Part of a small language model's weights.
Size: 19 layers, width 512, MLP 1728 SwiGLU, vocabulary 29432, 101M parameters.
Training: 683M tokens, 5214 steps.
MLP neurons of a small language model. Each row is named by its layer, matrix (gate and up: input weights; down: output weights) and neuron, and shows model dimensions 160-351. Each number is 128 + 32 x the weight over its row's rms, rounded and kept within 0 to 255. Numbers have three digits each. A neuron's up and down rows have the sign that makes its largest values positive.
Before each neuron's rows, "fires after" lists the tokens most often just before its 100 highest values on Wikipedia text that the model never trained on; "fires on" lists the tokens most often at its 100 highest values on Wikipedia text that the model never trained on.

fires after: ",", " in", " of", " to", ")"
fires on: " which", " what", " whom"
L7.gate940:170133110125128122109151143141128145110113098097103151122127096086131143127143139041126142122077124113065095139142039184126123155189060170168150173159185156139171103137094086127147153138164078075140108166087097099176135121099191123084149124117114114045103120154155099130121133113129146098183099151120116103119157145130062113182172113120145107136063137188120167152124126159112124135090106130096090140169080129125225123071111139106081081120069139080128146109136141085123090126131144138113119088111110146139138125057121189195137153117113104098096172100124113125084132162173100162
L7.up940:096144118154105143160114087161055135109090154119088126123117134102144126119083157157098142105169203153150142152102106107185137129111110108133056109164142101116142152095128059115115141080120115120067144122166076116095149108109120143163097117103137140208121102148207066140120141139112101104074152113173127129162110143183144154149146165120103149120165103125107141116083105166099079117128121181155087059110092112092134116139125100195146141141136128208127131127065140107148136170155078089164208156138127163125115100094143121071114089130106202133166061116181090134171075099078092103
L7.down940:118123112172110132133171125113124151161134132151133124098163155098091160135113067088120164080152153178100115179139161179141150118120068135112097123107130181183123083084182179175158062178176123176132168148182147088126129122109136075086168113112094108153140155116112102175092127166129101140143135139137124133115119111158170177115079081177135117093186088072161167142167160127117167103186079158190118070049101109125078161130157064144131144116153133120060133164120186075197117155128127186133111137115173081136123148103214110127142128140102108069068129084142135098124124107127146110

fires after: "\n"
fires on: "==", "==="
L11.gate1276:119096156164089107136122144104143118115113166144130071171149145143115130117086091083144153110194118185128092131116095061089177089165102173184078118086126081151101108144077140147151126142162148099147109088138180082164101055112157144100142155123179113158137165139146099103140133135136137108133149130120102134099173137150158139161144081131118142108103129151131126152124107093120116161141111165137153093134105091019170121107112125090120101117134072152141110076127185085111109074129088130109065194120103191128132114165226162121159099073094135112086071109187103190192172057155099158
L11.up1276:127107156128101139131141127117190135107094095082152097113132109206156082152140150129168109101128158091137159124121111087160135166131131176169123118051095134105155154147066092128137100192167103095162102147127148124186159128104166131109161161146127086137162113033079075087132113103130124115077122151107115118141105142113161161154187095125187061108106122128146159089143165122108158170160086114054093123201169115130148097141126183137190106148101072121141106082153165099148073033157148184109120128110124124143107085180128125148151163113113068163125130113074118151162157098155094123
L11.down1276:031086019123107110152193087145172135109073157101141164093128191146099142172085110155116141129191143112097116113086069139138128115108122167163116101141117110152161112147181189156158141123187089144150122178146177078153149112169142097140078147157153149123080097168110125133097052139151148099099096120117089134083144113135166150119111103135119148111105095070102162148130119126081113084161144189122153115135148088124076154115145129134113108106108122130080107134063150143110086091099151172117144158164135095149084064100094135173112156085109074133082102135107169113105137172134102160

fires after: "\n", "|"
fires on: "\n"
L11.gate422:170109126131128110086087146122193096119097141162126109090136201124147132134139091116134077099108153099078128150150127141054085117167102130151125183190095150077104113099140166070138132139123193064131116148135097168146156142065139147131163154132080118139124157112121016169118122099152186095133173138123113118125169092139122117209155118132124123101116105154123107156087145144164111140196120171190175076128128022029120120120070126100065073055108118125141136121199132191094144132126101137161065120109108124215168152119204162137224131072076119169125145151091135212146166109171169129
L11.up422:129069124137063115112128138072139145100101143087113153103168085194216154108109137058152141087152133176077118103076102110161106112085152078161160124135073224065101114158136127097126111088134199104175111127113095189125151088086175160046121129089129114136134091127120100140090107187186091132129172112134098135080108118101125194206184118058088126090126064110139111125134118141123133146169129153108089125152164164095122127159110119149152096161117098124113139108131147107091077105124184104089130070065159116141037109115142133081138120153119107107034106146129117144112183117138100122
L11.down422:109096105092106142158085068137139102178094078150124124102105144120124116106090119162117077084166100129124122099080151119087116139077120145116110111163110154095135063161172177101148106069153171086154075146181134113115115107168131153068138113163102197106159073118162106162124117143160181113110178119180127146088110049122111138133185126141123060128089116096109149119117078108132065123151117095089163072104166152123042109139158096130111112132164134153116097135174102153066132128128093128127117153115084109111088119162160063132143083132115133160114143148110184108098148104128100134

fires after: " ", "See"
fires on: "2", "1", "0", " also", "3", "4"
L16.gate551:117093086124071135099171125128117079131105122119147074114146121155148124179097119174089091189068136135120190090113154112183110134167064137128155140138134134136085128118103101123097161158177100159137115128082105135156118133108099171090126155125170103111075077065066096139135101128169142135071118159163098091155113140192138135128109123109132128113171121097123067173132129102140176169116035122081100112113190118091102125089072082156113098140085131137175115167082146102108160118161167122084184139103129102122156123135137099141111156155162117118148072129106132145093088170115123104
L16.up551:136171099047107137130169141142057094133136121163114145129120134195164129158054137104126123150082115152107117138128171068182125134142115173102060097085129069151113134131022117107132182136182066142127114150149116115109206138178088159138174140123136127087127131137150174117144141124123160132105069139106071122126096123111167103106073060079085156147103120138122096074114105174170188141152084140075056141115122117070101150060113065077107137182081100158133117113118114088122130121114110129121119163163123114167146122155124109090166096151179126135160115136135178161107102163131121090
L16.down551:089141108121144104151159150150115157131108153188101112127148159136129161100121158083106140068153132075114088125117105189123134140111163118133127083058099128120143129118097173180151139093100098125101097110136134127106162110153115152143173134079137124099117178163130116156172110132100078119062115115077127153134157127121157144123139151140164144146100135149094175177096062185103167074126138089141071161106131133159122088130176090084149081132086132054102058115180095125109142154085107143106077136147112193185148132142133142094108141109150133104157179112147135129099083107163140123

fires after: " ", " |", ","
fires on: " |", " ", "2", " in", "1", "3"
L11.gate1201:155171111129193098135113127073099153119109127124071148156163152158051080122109113135101125162190110131108128149162135179161071152164121115162143098140130157151108118080088077130135111113089128145089140123131123082083123125160128123117130134151133095092125090093183151060111067139146093180093074165076186129129119108099145112089152142141162130079146143095114167077136065131078104130168146094135136111095163122180150107175127090136098165180110166118137091102093113169119126095112129145121231102182142136084103091128146163104090104125122171093123065198121102119169131103068144193
L11.up1201:175138193127130144110163164124132103138128082120110147102178091134060076076146104135142144155091118076141130170137156076162124145068123105113141111141124160152170175132144111110131117071105178144126085158102113064215115085101141105105141146111149127137118151086121113101179149065145074111213137119141099117136085107118053144131080099161161126150103149100134108039127168168115114171135137145110086115169196082163131097128115104103168144164094082151127091123091125104159176119093139163149049126132186136073191127124103135126150087108074124131158152058065155204098188085149123138
L11.down1201:083085139111109135123112064091177161208122162139083100104145143132140073160126197131143078088111178161101132084140124168193133080106141112080164144103115138099138081154116076083165106132153163177064123110071113151125132116163133116161153122113096148138067098110093169069140116168181099121126203069114110139130108102134079123109159098069096146095164114136117138096106115105110145085139132135141104169124076117148112061104175101078103140108144139066079168150148123120045163108102120123109164159128171185161116187150113111120061146136145138148088126184153107157094155190098134147

fires after: " ", " |", " ("
fires on: " ", "2", "3", "1", "4", "5"
L16.gate271:092168085134128208090171087123000145160091075138124102141097118116086046151071123136136048110062112086166156115137119125177154146158171136139100096109165128150127097077132128113141129164142083168126112133095172098074114137145115079061128164104155129106125134147180161100161105077139132130122094171103078096090142176170051100143119101103160164159129148176133142187100175160126167148157167172139130133125116142096125129123108087121086082183171130183133070136084159124088138153095070099129140070096130158094133121105149109124105118091119122173248109102081100133068083124118134147
L16.up271:131116113117163144138075058097126160088100199093126146082222133135131174114118115138125109122178167112100088140166097136127161116096107124125116195116102133170120151128104100088103112154132091131130171149115151143108124137056129131145120205163152132139148104151113167138107183129124166101186212203146094067162090132144112111090162097104108085131144120057128143175100165123118130131131167146149151164073173131131143104108144152155175132161088095112105149178106057145184129113125167162105137066168139116119127095095090152112101082125159174126072158117123098134067084073112125116
L16.down271:121142111131145111100107131088163095170071160130145176111145162137109161140125177123140045103109152099136121131145134118112107088080161138130122157168150154100143124155163138097078148162075127077152144130097096114153113074111120105091112115082194106103128208093118154126113140158153112097149140144111168156214132171142112125140184082173142128000114172155143075165154130141088152133166119165123152086170078132076159149132115121130080121195110099120104117130160098164107136188125148110120129151143137074170124097135077093105143122088105131116131120104091125048131150106129102126

fires after: ",", "\n", " of", " in"
fires on: " which", "|---|---|---|---|", " whom", "|---|---|---|---|---|", "|---|---|---|"
L7.gate439:180129136144126180150129126116120066137083172089090144117137101132148144147153103125143153131091159116156108092133179155161132103148116122130132124124132125116088142103135142130193114095121054150166159182072201126134160120124079145105147147127127120180085087132116143127162078119135147092100098131126131117155156180166153175155175077118195091089115134137131111129146152142107121076092097118102136037099065170160112143209056134147114085128120128146173148107184126128223126110180092137161153132133126099150116103133164149075192169134145108126125132159165115143137133092119152183
L7.up439:102151145117124092117149099164141142190122150121095158143104160132157118083114084128175184125180131146117123155122070131197166139143135111149156081138161161105179134096099134109111179198150113149141096094174116056104095143143184186059138134143109143160106131147134122098086121099111114119184101118117120129119171137104144037143145135177132108126115160120093072088106146127200166202158164090141108120082063124098092094180120142148076142186121170108145147111106123164100141132139054085103123119074096115113092189140142121084130088150140143165107137136161107111118103161113118153
L7.down439:133147221126093123101141153158114139118119141144054126158196091100116118053145127144123125127133140099145146159115098062158135187117104078069118142136077130144146069182138102150129136157179080134124144130148114151196124165090135111133171125112118125173098116127150050160078129159072161158166171200088127093113160027083154171146138136168114104174143149145176203089136163158129122109124146122155109131180107078137100130174154131162081125100172152076121140107099083042143157144106121178164159133157083113132062157116105184108186120150096124116184101074123140165130097170119089088

fires after: " |", "\n", "See", ")"
fires on: "\n", " =", " also", " |"
L11.gate1563:190054161134125114109045052061116155137039146124150135061170149194095183173093092154141158112139145132090131134160193150107143147173082139137165187132136174092114077106106152123148124143109120094084160101104168126109123066117114164172126163116144155109095180124117090166137128143129175121135146096112091126096147129170168114143119140154092127098098138132165125132114185125117130125158116122095112060119118107153153129102025185090157120061134134144119086049122117166149112084113077177128059113149134117136105117111158119132186127122110094147123110135145091148105144163181052131
L11.up1563:139082026131153101129114091101099126107097105142180106131165170115128096144116141090109159164128120137015130131122099129191116183119116103140107154131043090105181124118093073081127110176223156130152127133059136114199162104106117139127161085065156167136121107128141138155091124110114164149148154130147114119131040181134124172170152155082134100084102144122131162099150138096128121151087153144161071121105145107097095145137123134158171102137111154109083114125107191200130145149111095144058157046147073102157126090144148117078149142040136111121110108119101093151174255122128170171
L11.down1563:080143108137118127094122164154152122191087126104120176096063124105112113141053161131080126137148146165162140169120136107124171118069170095178083109165126117168144123215181121185148144103125160162164151157171121111211105143159110138104122090085128146101088090141149124153082119082138097187119093151146154172113068133148143157127118145133157154139198157126086129095149150092177111152119184166104169127085129097100086159158182203155163141133090131154120128142194119119108100120105121107096217128163134102112129194190090145110066163109104144134087151119072134105180136108168148128

fires after: " to", " can", " could", " a", "'", " are"
fires on: " be", " not", "t", " very"
L7.gate37:123073134159127165185219113125095093114021155114181115114115097116094133139134136122153113133077093128110164181156089128100122085095093183150147157133070130143116135127108152130135148143128098066100173131100109140117170122153097148132148153080123096123112141093102120090158150135235061122126148130103137133134172176145116082164155101125108128064168236142158123151101115090145142089107120191097098118175090122081139179090000152121154105167118147110097073134173152127131112119122140132125178087112126123124148090126187144085132168112134105087102093166099090113133086153105108125
L7.up37:100170113093146113141202158151101126136103182149182114104140089106099156143081159143131139063067113126199125160136108123113122102070124161149131133110070125151075187139160101122111128154108049106178146109129103129156180134179092137148172140061104093129130181167100180090139130130130104131087122144103157175139139129114144091176136104151081171115157159122103099153081128168136132119074071164142096081172071151141100118097107164106181138118129156135079123158184154132115094126112143104149144095136095195162152157172191107113147185104103087074117096187093134102185111177129119132
L7.down37:161102074068180180099154137155189114153178164138050112152150122129170111066113179096160143109146178169080118094210151116156134151095163100073064155124098084169118133103083126161152124142112122148139149109155128089147140110117132157156118141075113211145161138203121128174114174123101158105134129178151154119169119095110159142101125053149093177132141081117103160117100113118049155135095102076167109104095198132137149097068152100115173165097122039112151145173123117076133160099215119115152168085178148133108113140149131140111053136154094138128178135130146159120138131124154150148

fires after: ":", "°", "′", " a", "-"
fires on: "0", "3", "1", "5", "2", "4"
L16.gate1634:124051092157099126115129104150101142148127149147155093107099095150064148186100130120096140111117135072139182132153138077077103198152107136107019133115169189102175125102118136107158108196178206179112055138118166120121071185156071147158088191112198164075101141125113161086089106087133105150110063121096080157125121141149064116083149104111126187124145122121107134160136093177164121177120073085134119121192133156111107136067139160121145105157115083130176130152147144144092161119161186134082113062123129185091117149146092116144114164136147126111151130119178155196122162133135127127
L16.up1634:103114071138119141157125124133095161175145137098119101227123149121064135104099142117124107144101164138158149165148087124109122154100114122095185136146172127156140154121116147178094114189210116132125120120087118095134081154089144150088182129156099095147118085167152102159156173096151148107099105153087087127125159123087140083171087106143189137091108119107143153128155133155096139132082131163091138134101154137073157161140094118126173163160111076092129129118132159138161114093119132134137109144085108094137156048074133149057142073127163172125137144143152106108114132076113108106
L16.down1634:156232150178140120130150136086220093081053128112193102173180149124119149105184137118120092086095105118134160128082149124157155146072164130152131125133085023148123144130098132177111175123112179116111136163153106094162132108096092130213134122131138085175095117104178106121119165089125160068152109162132143154136147159163087092134118115184106151082082163105106112103140088063101107138111120128126145123148096201116116073108126095116130180097074202146083117094112101086185125143194130207174103180095153113155190128158074159116173163130096110104111061094137113082121162096145112133

fires after: ",", "."
fires on: " but", " although", " however", " Although"
L7.gate660:141126124117108154067154116096177107149131085091133159140127155219164155113174171154141146094119098176135172144108127133148088117190139172171163083166116139106126169163107151158132124078143103141161138161173137132211102128083123111096133124152132152175039136067096127112062068150124100169169126070155107079135171114133127127093075161113155110119122118162139131121155102135119196112159110151115118112163117139080090150204102121142137129131129142143120155105178158191196112101162091124134131104117164158178104093107155134115086148114157136095191141148154137124038102185184131108
L7.up660:147145147120190105135168150117137154128161120150103115042183115110116224198162144171097113151105079126123117096125123126152085118141165166157155172112121101116058055108173113132159093124192098166063102145134190148112152118098164131093093119141110139098122105126123162094105168135124116118063152149128134130179118112121162084075131167123108091154118148156112120115159130135110182132102084080108125170166139153166152148160080131054144141086114126066166145133176165109126138138096126129140130094138161146090124089156127096178160167089124068122133075155156083191116148102138143193
L7.down660:166079135119140158077139113077127125070159175075113122055161117176143143107119167149104174104095161094141091108117101091106123118174134168105169128091164112106137129141173144066126130129088143100095163083133114125157131114037166132105148126105189171169115163140126111131119129114119153157128126124087153174078115053146165078077134110161078094121134100139171108078150183115137113128098099174179147120124147074188128157094158166099177174144146103161147141119190148080129137103110131118118046099133145139083091132139129098176146168112164071077153081132129134092142123086127179130

fires after: "1", "9", "8", " "
fires on: "2", "7", "4", "1", "3", " P"
L16.gate389:133120103179110132139128141151139170196144118211162153143121154176147126230110131196148080138139147148153130115138106108108127176152097132113094101147149117094101139112100174121147171196116133174132150114187170118161138113217145162122054183144133128158160156105151140140109130163125064110185066139117112176137121121080117157169137139087120164136125103125105093154145159176153137176116116149118144104098162145098098102102098095100107089119105130113154120138126134183094128079162164155034205097127134107143106146114104072158114129137067133107117148173119134159097105189138091111
L16.up389:118138192130159144106119142074135146076157093141118157116166178056085098115148145103143150146137112159062135079132156096115119140137168118127135145086113135115113093096102121135167084164150076120151126120169176127097134089107126119178094131121149111138072113133122148181149149125136131122098141142104096125131131120106146115145102120124073136131113083132143177112137039089121184109113129136115069151103078111141097108134134127148212106139101081125135186154123106037124142120088102153164157141129124114058090088195129086124170139173116190017093145151188169147187117159119128103
L16.down389:255144129120103078096085111017146063109042168103140090177109073098129208053131121139147143111072168108140103156142146122142099136126111061121134205103057115144160123146104136165095093123121160133126147161092043143124168184114127138128118116114099118097151089198110091156129106089135146139124090114118099118151173094127108146129125151134159134129093128076141140099159099089116124090149102148148122152123155149133132162149138073150122108077124134089091108126128120130115151132110106139130191105149114174148155100130115117106120091136176168174107061100072100068170143097130143091

fires after: " ", " In", " in", "In"
fires on: "2", " ", " some", " this"
L16.gate705:149115105185121170131128060072080101142116131102145149127141161132101148111111128119129157118100116098105168144088145107131050122170103151166089123108118073112063165126121122113133065122149142122150146112090157120130167139185070063154077128126122128126146227138095041117144074168116134133128140078100113079120134140176108083111156106181045127107142124180192097168133128090165130065115181133129043140103119109119132095107102098063103130142156168129118085134090076173095108147082141102092154112163138129166172193111210185137179101074088092186158119147095095157109139114108093105
L16.up705:152173153195082119122125104135169133151111149108064154112125153136114085144182151179118166079090122127124110116126180117147088129159104161115112089168142150104135166148106119170202120117107170150132123090160138152148064153124158079109097100104077176215120150155162103194085143136089118154140114136162024100108158147168138162072122167206131133148119135134139078128164134110156086148133117128174124114095188078140109082124159152164174138103135155149162170121142160127137144124148137103172161146159134139156144129132136092170129160172113133077139141118123106148108135133137122114
L16.down705:090017143114169106119109137143121091104031104092098108140103128119118112097065131145136127145171108086076155114070151166109108128078139064076133105173079168120102150130114142116093141123144097160077101124113147153071104066190164127110113140135172090132194143119155122114133176151148051126146137128093124122118058136131150138084157105151145119109138170169124116053077069078095158120199136120066138163121220111169083118205073112112120146114145059151106095111134124104126086122180045153115193094123130194129138129087129134077107135131133130137112104083138108139085127192208165146

fires after: ","
fires on: " but", " there", " he"
L7.gate1549:181100197091052117162155119134088105101113088120093162229126116094147075068126153120161165117139131144158127108079105180070106081149106132105119122126203118081184150164156144109137147053118099117186104122150143126123082165146142130162065157149170123163118135091148136112100166147135083120160141133127145138142120123099086104120153122162178138146089102081123144166085112155084102119149180126146169131043136148177133111092137141142135074125077165139133154137196156135160139143157224113168135081098160104106118121043128154171181139109151123072102131133118155117077144088123090130
L7.up1549:164175161080114097161111124128145124072145113114106154118082062143108149134171151150122188099096112123199131104140143095133107102082132137141103078189110135114102129149185183166122091141127143112108155119182105108120141136162070094128090132120134106123089166108135115121140084140076031043111187092133154129179198145100124077097136122116177111165110137118098122097107156146099127095105124096134134146127123148152113108163156151110108119184154139132134125163148216084181125153111117155146081173157125115108151119093152085112136184100097092133131128109122169102165188129134126066
L7.down1549:063123145134128126164137160140057123140123170082108145138146108196123159167166199129113170091148080120151110127101185090162148116164188180103115159144111147140149168154145175133112127108126147110066150130126139144117161117046092051139153159058140144141124131139095099138164101118117187158116076094143106124101136128110128109135121115132156099092101132136157140078165155105170099143143103209178105134186162148103149143093066121090156152133153093061136142138089125154160126133106078168100112095124137145117099105112153093107142106120107092070116113156088115152061078134169089099

fires after: " ", " During", " |", " during"
fires on: "2", " his", "\n", " this", " a"
L16.gate1368:142119105135101167163161130094103106121112153146084120147166195148110102135101109144130105099110079162112150114142069031152117172142141114201159089060091193141144183152110088220148134122124083109103155062092130105088153134170175080153126124154087140107121152131119193122129122091167119168115091148143119122085116128167176133105103103116127124065129138175137135122110113055106134070149148169092149141093149109169125085153118153146151117140084099136113105106091138135117109121112135156145156117129164138064142134065231091144165134063105088123087099101120149097115153109109108125
L16.up1368:135056113113109157194068082152133133086118087092176141114134172106133162097128134154125142077105166090043150154130147152106073052107108133099109115136106120112173043120130109145211125178161178170092127117158088057226117156150142110177079096105149176131183108101123070144052107137148146160163154171114120136069159105156068129121162129151090079095071174094099132175120108100134108151068149101146149127142135121163112160123115144179123089121094121172130131113160157176116131150141107130155174092161184094117109114070168167153112115136092077146110138162086110161110174145179148122
L16.down1368:130119135148107114138148093168168061149085142156115136111104142129163083048109083166091093074122173175134122096125172099131126057111113102118163104115175091134126094216180111095101122113140086128115150167154147134153149117093164132147179099173130176121143069184124120081122106129094186135083110130162148158106082120101195155113127111103113133131134085125137099147164116146113183088088098162093155138124122117169141101112096144115125101128095145145090117167124135130110080113170154115120113144147170080162112114089132165139137128100167072092155092157130103152098175117152199125

fires after: "\n"
fires on: "\n"
L11.gate3:177047206162174135071170087110161112167052134107146124116139153104159145156083088133146090113145110096056160128158110146104093111167118108172120084141124126084114088118125215135164125142164150122156093140131140106119124149158128112134085149095097123113106132116071075161087080090171156131129163160121115114117154162144070120134170126122114153102136135141115126168115106110175125129180107150127154082074079108089112094106073143126072071125123142158127097099130147160135142110147124086101112159113131123163146113160128106130104138061097126120109146147136112124181173096098136117
L11.up3:207063155091122146142180103041161125110095133115131121129165140114161135110102120111169121092115113163088153132150087142095125116127132144075192086140093157071092149176164121073094076091176112092196099126108127151123211108128161153134069125139134082124101140159092055166102102133158108078129121114143095096163131078120064178141111127095128075059139135126168106137097131124116160122145052163103138134138077112074107132109128099141093098135152107160075115110145116161106109106114081155138150117090114108171083102107126183075135173126150117072058149119128132121171126114130093124
L11.down3:138104102051094130127131097112124121116077092120104058130112090075097062119104108178129105102115142188107113078066135107150109113148144150107110121135145139115108118255180111097150126104115173083112110126116176143174157134130124124102151089098110163161136107165147157174170147119063100160113163120093133158129136078120106132146178217113176112123130085159142156169117138114149149134079107116119149145102177158134061132150179128138135101135159091173101122149160106090067102150091123098125098131125133126095073078128186113145176081142130114107040122122086147115121138120118116084

fires after: ",", " of", " in", " ("
fires on: " which", " whom", "which"
L7.gate1057:181141195120123094132100080150130136116163156130074149124091151103142070121210068112093078197139163156076086156088142162138118104200091122135116058157174109111149179103139186127155138160103095138148110086139188148066130132199182161048124115157071103118125165150111124107081086110132169148136107143124145151140143111147140112119193130128186045125084129138071114132118144117132161143110124120136130105146044087066114141168116114147059120128096149122129140105163124087124143156113108140133112133132159165108106136075121141111113114105099137162150120087124100149144105093166132116
L7.up1057:100152134168131133099137175099060102160117112061081156089117085113112120154144130112126135067121139095131089084113139171166125159101114166117148128117091162120119083130164133143189157150073143103088157161114161089132147102139125107127137131070121108123082107156146108138176136134122147128195098142174088102109198130107112109120149090154146108118140122122153132149133173107104122116083091180129105083137101165135187099125103154207096081103159161099080172145079084107168100080165104087170156187129071151153114125083188180139124111133102091055119178076148152110149068106133104115
L7.down1057:191129199193048109150127175151075127160134172141083131139177119109114099109169099131119131113109153117132169188155132124122140078152125081093144131097076167118198035127143097126158112139141069140106116147130149146179091196113106102161115157107116089129159140076119057152117119160096212129157128159146112133111129043136117158103158176150088139140140118126104145136194146122109122107144080187116151081104121099116110141168138086166079120157112098111019172093074129158219174150128120088132106193121152126144162114109167126109167132121104160049121083074185097078128084106103064162

fires after: "\n", " ="
fires on: "\n"
L11.gate1067:141077136145159150111097169128102119175087132158145090137145133119081139161108127152153128127142114138116134126132190076149151102139097168119071126130087155093147157105117145153141108128183175112144113108151092110142087103109099131163145088130045143215157089144177066105131148100146117150150113096130094125086142086172095138118119163081203113112131068174164162149143135114163103138117122148124151067174116086123143103158086153148113056080152127174103155145177080206116094136170135135088200119147089162127154130109134104097224142134153115111143169213138107174207219141133165160
L11.up1067:133098132090087131164115144106122164153104107125170074126123104135121155072076142106152182065125122164128105108115120136161119144162146141143147184137150122146159171115117101128118083183188093138145129097141166124158222101072066132086156140079124114079137098095128148090049121145118116170172184091047139085095165185135065188149132175126101121160096081104157186159119096136150115112126133149077131164093144182145139133036130190134160117127073134091150158153080120114076103103122092098081130029124160165157126097131119097072087144151136089139116159149163154123151147192072092137
L11.down1067:072132134068111140170173125188086189124110124117144105100087115131118122099178123115182185108128125137035195130118094145160128173129115159131112160152074154123129107100147108153139119124146117155143069178125098130142124096092101129086136123187129139156129107169123110065104134159142149115153141066123102166122152133115120159055170144105110117120134125094086131127107066086112111112170047123102104156168164187200077098134096125141089144119143153116135165113140150132119126200192156076146135057148130057094083096086083115100118176161143135183170157136129194108071147157141093127

fires after: ",", " in", " of"
fires on: " which"
L11.gate156:170070096092166131072132148134118065100087104109088109110133109141155189148117084144116131112088133133096128166143129134159071179156154141168133090134131136098126201104126127121113158112124152101115134099122129149113103136109111138025182139139142179137055135175098162110080148200120152137148127165148166108156100107158161111093189108139097125113086121138084111134118108120189130116133143054113104033173084150131181048100085163169159142183130106076123119063146183145160106119080148117150121142160130208119144166117164152117146126160122087133137142090128092111112143166174158138
L11.up156:131139199155078142144070095131096132092155089167091172172141186083099102148093083101115152103132109133131125160128087121075116161174115123101135126148132153157178122151093123158130133100146087134115109116150143092175080191152132108135174145113048125134129119087114125124088141128098104159134083179143091156126138129102064113093083136096138129153100106122129157132107137179085140148114111110169081070078145178132129142147125158143072120145053153084169172144113044123113169174118137126059160154125162097042109147126141145131141107189119098156157198094114093112111094111151121086
L11.down156:137134172153142151138104160122042148133156188134158143127127106111153167150110135122117106141128114126125120187154129114137139072138126128113130064162113096108106165089115090121182130103153093158079089145137165200171125146139166156132152079178116140126148131150090129196126075119120063125117138204168070142142038100127114151099140127146048078148077125124151190102177151154126117141144120173126185107107090160096102170157129107131131159119110144064091098151149121160179178138188121175203044116120138104087123125149203132097141232142211140056092109174159143130121154085153033114

fires after: ".", ",", "\n", "=="
fires on: " After", " but", "After", " although", " Although"
L7.gate217:194118082112053097091117099118086086073144099144135142126109109099096120105126109092125104128135091100160066144147131142045103096129144147190116131187145047155169189121080146052082136054139144129128097186129128115126119117098093176095098108110077104134089164100077111127151150180168132157163190152059194123187121173146103092137175156098129139131135140071157120117150146137173148139115110083149107120147099169049099148124100119099076105106147109127124152113140133117123152168127155046160153125096120203108178082139184177088107141128138135153118109129078109096128143167176112160
L7.up217:103137047118152151105130074146124152144106128126091103128130163115139155174107128144169094154179129130072145114143080109190154107147194154108133104092123087143167132090092152155126094162156141174170140117125156120155155098100101059162127126157113155133114101105125150095083086217128073179090134133205108127108072083150119145120094127113148065089176107151113115106156074138113148108104131136131124142062182120098144084091060157104148165180089120162097121094089144143120141129126133163150157157162097159067082073137125136107123134162197180127139126148118151178135163159129194120
L7.down217:196105149123153137058161106075074106047135122135061165138169173136134157056153146102089098064145131144105131065211113128127159102072117177099140095130155117125118135122192107087163124114147106129100126063164156103125118119147152084040080060165163143132140184128123065168076079099105117153161169113085075098110130114130121089103162096138107075125098153078090148050143142128160108135151126147170188110039113100072140064177187142132174128180146180106183151143112158089128092112062149102100128134109134176102158138088151161150135169146184107095135097120133106102116129106075083096

fires after: " to", " can", " could", " is", " was"
fires on: " be", " not", " st", " ex"
L7.gate806:181098065173152105114133159139150107120066113124078124144113139159098139146164125162088105150075095104115180119157105091087071126181139111112182122112113126081106094106098103101130121125162112140076152133121079125109116167121161112130169154168127108114065152091076119099085103124208105106098141134157116116206055104159114110109177063083115077065202235134099154155138131098102126113093147135146164128176132137099113144098000098141118125143090114151137126160203120134216134068132160174097139071154144166135093114105143109079179116152137101122116117071126159145141118137129132221
L7.up806:130146093093163104136150118139131133153094150138075146135125044114122194174160168135080131116132131073166126119179154103135092128145174123116151148092105114105121142163155109145127115110128102101111164095164116159123158196141120119175176117165159136124115143167086186132117133126131093068111124167142139159193104118097137084077184079100124101107177172079033129127096132126100119101113108115132149160145115119098085098106073115116157147143103144104087101164144154127154171081129107134130208119156139130187064165145132099057149119152117089111089083142115143125138179136150109189
L7.down806:144114118125132150132127111091147142127243153105109140132128189113146117058079119115123143086153158127121093149168148110155140127065131110149069163129118130160078140121129157137150117129096160109136173099142156101145148111134148168174090132038138222086154102166164080178115124165073165113151157124103151092100167109108148146107132142163111141177117050108185158082156140128158108151142106149145093096055139160154152151088255146101155135147123102102154127109079100125075150164143114102128163153160077130115141138120110157179040162115136174078163127096153136120097096103105096085